config = dict(
    num_hidden_layers=10,
    hidden_size=384,
    num_attention_heads=6,
    num_key_value_heads=6,
    head_dim=64,
    intermediate_size=1024,
    vocab_size=8192,
    hidden_act='swiglu',
    norm='rmsnorm',
    norm_place='pre',
    norm_eps=1e-06,
    positions='rope',
    rope_theta=10000.0,
    rope_fraction=1.0,
    qk_norm=False,
    attn_scale=0.125,
    bias='all',
    tie_word_embeddings=False,
    parallel_block=False,
    init='uniform',
    init_std_qkv=0.0383,
    init_std_o=0.00856,
    init_std_up=0.0383,
    init_std_down=0.00524,
    init_out_by_depth=True,
    optimizer='ademamix',
    learning_rate=0.000204,
    beta1=0.9,
    weight_decay=0.59,
    lr_head=0.00605,
    max_grad_norm=1.0,
    warmup_steps=319,
    schedule='wsd',
    decay_fraction=1.0,
    decay_shape='linear',
    final_lr_fraction=0.0,
    batch_tokens=32768,
    max_seq_len=512,
    doc_mask=True,
    train_tokens=407900000,
    max_steps=12449,
    dataset='wikipedia_en',
)
MLP neurons of a small language model. Each row is named by its layer, matrix (gate and up: input weights) and neuron, and shows model dimensions 208-303. Each number is 50 + 12 x the weight over its row's rms, rounded and kept within 0 to 99. A neuron's up and down rows have the sign that makes its largest values positive.
After each neuron's rows, "fires in" lists the words (lower case) most often at its 100 highest values on Wikipedia text that the model never trained on. A number after a token or word is its count.

L4.gate229:58 58 35 49 47 41 74 52 59 56 51 61 64 23 82 60 62 35 45 41 51 36 55 41 58 56 43 60 57 39 76 70 61 61 32 37 52 37 29 51 35 41 48 63 38 57 48 27 43 51 45 73 46 39 64 56 56 57 33 30 49 50 52 32 20 56 45 50 68 36 48 44 35 37 61 73 49 30 66 65 52 60 52 55 20 48 50 56 63 50 76 67 48 45 54 47
L4.up229:50 64 20 38 56 25 48 44 72 70 60 37 43 60 25 67 59 47 50 62 64 49 58 49 51 41 55 62 59 54 49 44 37 34 48 41 43 47 39 32 51 62 39 40 70 43 46 48 36 70 22 36 38 51 31 51 29 52 59 49 55 53 50 61 68 52 58 46 53 33 40 59 53 35 45 21 40 37 41 65 63 46 26 36 28 27 35 50 54 52 82 74 59 59 45 42
fires in: "after" 59, "of" 14, "when" 8, "following" 4, "despite" 4

L6.gate482:57 44 37 37 48 46 64 45 59 57 58 47 35 42 36 34 28 40 30 42 33 44 81 36 49 42 48 41 46 41 49 49 63 46 65 78 45 55 46 36 41 37 50 44 61 46 32 61 52 49 48 56 61 49 56 42 56 53 48 55 53 42 64 45 51 62 59 59 55 45 37 44 60 49 58 53 73 52 38 53 42 47 49 23 59 35 53 48 53 36 58 53 57 50 48 40
L6.up482:45 61 56 28 46 66 63 33 50 73 58 52 44 37 37 36 32 35 63 41 50 41 61 44 54 44 60 59 67 45 56 43 51 47 68 36 59 54 48 38 55 61 35 44 63 53 70 41 61 44 58 48 51 48 30 54 27 56 58 57 66 54 59 44 27 67 41 63 60 62 54 69 71 70 39 37 72 65 50 60 62 56 49 32 56 49 42 59 59 50 59 60 70 53 53 57
fires in: "as" 58

L4.gate963:59 54 63 46 68 59 65 67 59 38 59 47 52 39 41 44 53 38 33 52 48 56 60 21 41 53 34 45 61 33 30 55 65 41 60 59 49 69 42 66 53 34 62 61 64 48 38 49 37 44 54 84 46 42 60 76 49 50 57 29 47 40 45 35 54 44 52 42 36 53 56 67 48 34 24 50 37 58 66 44 45 53 21 30 42 37 51 44 63 36 60 53 32 48 37 43
L4.up963:62 47 60 61 64 42 54 53 66 57 47 57 39 52 49 40 47 56 54 37 28 26 31 40 38 54 38 55 41 60 29 51 45 71 56 42 40 47 43 27 58 35 44 50 65 83 43 52 54 12 44 48 54 42 64 53 24 63 64 60 69 29 65 62 26 48 43 32 78 61 33 66 62 61 67 67 34 63 27 42 61 59 43 49 43 48 33 54 54 48 66 56 43 44 61 48
fires in: "as" 65, "which" 4

L5.gate130:50 40 43 55 45 46 56 34 67 37 62 45 58 39 52 40 70 44 39 56 76 52 53 63 59 47 51 77 71 54 61 57 53 79 56 40 62 62 46 44 34 49 49 45 65 59 51 51 39 52 53 65 26 49 43 54 59 37 46 52 63 74 62 37 39 44 41 73 58 68 60 46 58 62 33 72 50 80 41 42 59 65 51 47 56 51 59 39 37 39 39 63 79 56 48 58
L5.up130:61 47 42 66 45 47 64 60 43 45 32 53 62 42 40 18 63 46 55 31 49 60 53 69 47 61 59 41 24 72 29 40 53 58 45 67 64 36 69 53 41 60 49 46 48 50 40 46 54 60 34 55 34 68 62 45 58 50 46 64 68 30 51 44 58 45 45 40 60 43 61 63 38 73 66 59 61 50 68 52 56 54 54 62 55 48 64 47 49 46 52 64 73 54 59 59
fires in: "would" 31, "will" 14, "could" 12, "to" 9, "may" 6, "not" 5

L4.gate905:52 60 58 56 37 52 59 53 38 68 59 65 25 36 57 45 37 52 67 63 45 38 49 34 50 49 41 38 49 56 63 48 40 47 77 68 50 46 29 42 42 37 28 61 44 50 34 77 60 36 61 48 49 32 38 36 58 65 52 31 41 23 46 57 55 73 51 42 33 50 39 38 45 58 52 31 52 54 45 34 62 57 48 29 27 41 47 54 53 45 40 67 73 51 43 52
L4.up905:61 43 63 57 40 43 54 38 51 47 61 59 47 15 25 56 48 37 46 57 32 65 48 55 57 33 51 55 50 42 36 64 29 52 36 69 54 33 69 55 56 61 64 56 49 59 30 15 35 60 51 36 66 55 42 58 47 62 61 56 47 50 63 58 60 38 58 51 46 82 67 65 61 61 45 40 60 42 46 53 38 35 41 46 28 53 77 46 57 45 50 35 59 38 64 65
fires in: "had" 30, "has" 14, "met" 5, "that" 5, "have" 4

L4.gate37:39 64 31 57 63 56 66 57 56 70 53 59 64 41 32 29 47 38 40 60 46 57 39 39 60 25 36 45 40 69 58 36 62 69 51 45 70 32 33 23 37 33 63 57 51 38 51 63 61 68 52 50 43 23 57 50 52 29 48 61 44 76 65 32 49 65 46 53 54 44 71 41 43 43 38 55 70 53 17 39 42 48 53 51 41 65 37 47 64 47 63 36 44 48 41 40
L4.up37:56 59 26 42 67 37 40 50 45 48 58 57 31 42 76 51 47 60 52 55 63 43 54 45 48 58 73 42 53 54 65 36 51 69 59 57 70 76 70 52 41 61 58 38 52 42 45 44 54 42 61 55 25 27 55 50 39 78 62 45 40 68 45 66 29 42 56 46 45 57 57 40 42 61 65 26 54 58 55 50 79 42 27 51 40 25 57 34 54 50 70 57 39 54 46 47
fires in: "where" 49, "when" 17, "because" 5

L6.gate971:50 40 58 33 66 30 36 33 57 39 51 71 47 54 38 68 37 63 57 48 47 48 33 62 34 30 49 35 42 72 37 42 32 71 64 28 23 69 56 64 56 57 51 46 55 43 48 40 47 58 31 47 66 56 67 60 50 32 59 45 39 68 52 61 57 54 59 50 79 24 44 50 34 65 56 37 59 60 53 41 43 61 50 48 44 58 56 75 66 27 43 49 58 58 47 57
L6.up971:56 46 62 54 43 43 49 53 64 23 44 55 58 57 51 47 26 36 72 46 50 52 40 59 34 39 61 51 71 46 50 60 37 47 59 46 40 23 51 59 51 63 32 40 59 41 56 35 63 68 64 56 53 39 55 54 66 49 35 49 62 30 40 70 56 23 36 31 33 52 55 47 49 40 40 64 57 29 42 61 54 54 32 39 62 43 49 45 63 36 44 61 69 48 61 64
fires in: "was" 44, "swissquote" 5, "to" 5

L4.gate365:36 60 46 52 40 31 49 44 31 40 54 52 65 40 32 29 40 49 56 54 33 41 37 42 44 66 50 49 34 36 48 50 44 27 60 36 49 68 60 68 52 18 21 44 59 62 35 63 36 54 43 49 71 55 47 48 60 60 62 36 58 35 60 50 70 38 40 69 72 60 49 53 59 45 34 54 40 62 45 28 42 46 62 68 51 16 55 69 34 84 65 48 62 37 51 54
L4.up365:61 62 56 59 57 53 54 51 53 34 55 49 58 49 50 71 46 50 28 36 50 47 54 68 38 53 41 55 47 34 73 71 47 62 39 56 55 27 47 41 34 48 51 70 42 54 53 40 65 36 55 43 58 54 28 63 39 62 58 41 53 41 24 55 50 50 53 59 60 65 52 43 19 32 46 70 67 48 55 61 53 55 62 59 70 48 46 41 32 40 45 62 57 44 43 30
fires in: "with" 37, "under" 18, "has" 14, "have" 4

L6.gate318:31 44 48 41 49 56 44 60 69 46 50 53 37 50 29 68 43 56 63 37 72 35 33 35 59 52 64 64 53 42 57 44 50 36 66 68 51 42 37 56 46 49 43 66 46 31 64 45 37 50 37 57 40 44 67 58 54 32 41 47 28 53 41 40 46 54 61 62 37 35 49 62 48 62 43 60 45 51 33 40 53 50 36 69 57 48 30 36 61 59 57 59 63 42 42 64
L6.up318:63 71 37 63 58 45 52 59 68 72 69 48 46 52 29 54 45 42 68 59 48 55 66 79 56 58 46 57 64 46 54 59 74 47 52 54 58 64 68 40 33 61 71 62 61 40 44 53 24 41 44 68 61 42 47 48 60 61 51 61 58 49 41 64 57 54 51 39 34 54 44 29 70 52 45 36 48 43 44 50 55 42 59 34 45 50 39 57 59 64 43 27 68 58 61 59
fires in: "as" 14, "al" 11, "named" 10, "elected" 7, "appointed" 6, "to" 6

L6.gate983:41 33 74 55 36 70 53 48 59 67 61 35 56 41 50 54 71 49 58 50 37 37 55 31 46 56 50 64 46 38 32 37 35 35 37 59 58 74 49 39 32 32 50 69 59 37 56 42 53 39 37 54 64 37 42 56 48 62 54 53 62 56 63 58 48 66 44 63 47 47 54 31 33 49 43 18 61 34 51 60 53 58 57 54 49 39 36 42 64 47 40 67 56 77 47 61
L6.up983:33 56 54 59 60 59 77 51 57 43 56 63 36 35 41 35 55 34 63 50 30 64 37 58 36 43 29 38 40 52 41 51 42 60 55 44 53 51 63 42 34 49 48 51 54 43 35 44 52 55 43 65 55 39 58 66 56 45 55 40 50 60 52 60 58 38 48 51 42 46 43 69 41 34 54 44 30 56 32 39 62 63 78 33 33 39 62 43 71 68 34 78 36 69 26 65
fires in: "is" 22, "are" 20, "as" 13, "when" 11, "if" 5, "be" 5

L4.gate665:52 49 42 43 40 44 36 40 61 44 52 34 42 64 47 68 57 26 65 33 69 54 65 50 64 58 35 41 42 56 54 34 14 46 59 40 54 63 37 48 47 27 37 54 46 54 50 66 38 40 50 38 68 51 64 48 34 41 56 66 80 34 50 43 50 66 42 44 37 29 69 60 49 24 46 65 39 57 56 45 56 34 56 30 50 69 47 54 64 57 64 46 49 31 39 35
L4.up665:50 59 41 62 61 58 57 64 62 60 64 73 44 60 36 65 28 60 66 66 36 50 47 44 42 33 37 58 58 55 60 34 30 48 57 55 63 61 40 40 62 62 58 53 50 44 49 45 52 49 51 45 45 46 60 49 41 26 68 52 38 68 73 54 68 48 64 49 34 76 48 40 62 71 37 60 57 53 58 78 44 60 67 43 46 39 33 31 41 47 50 61 42 37 81 75
fires in: "to" 35, "for" 23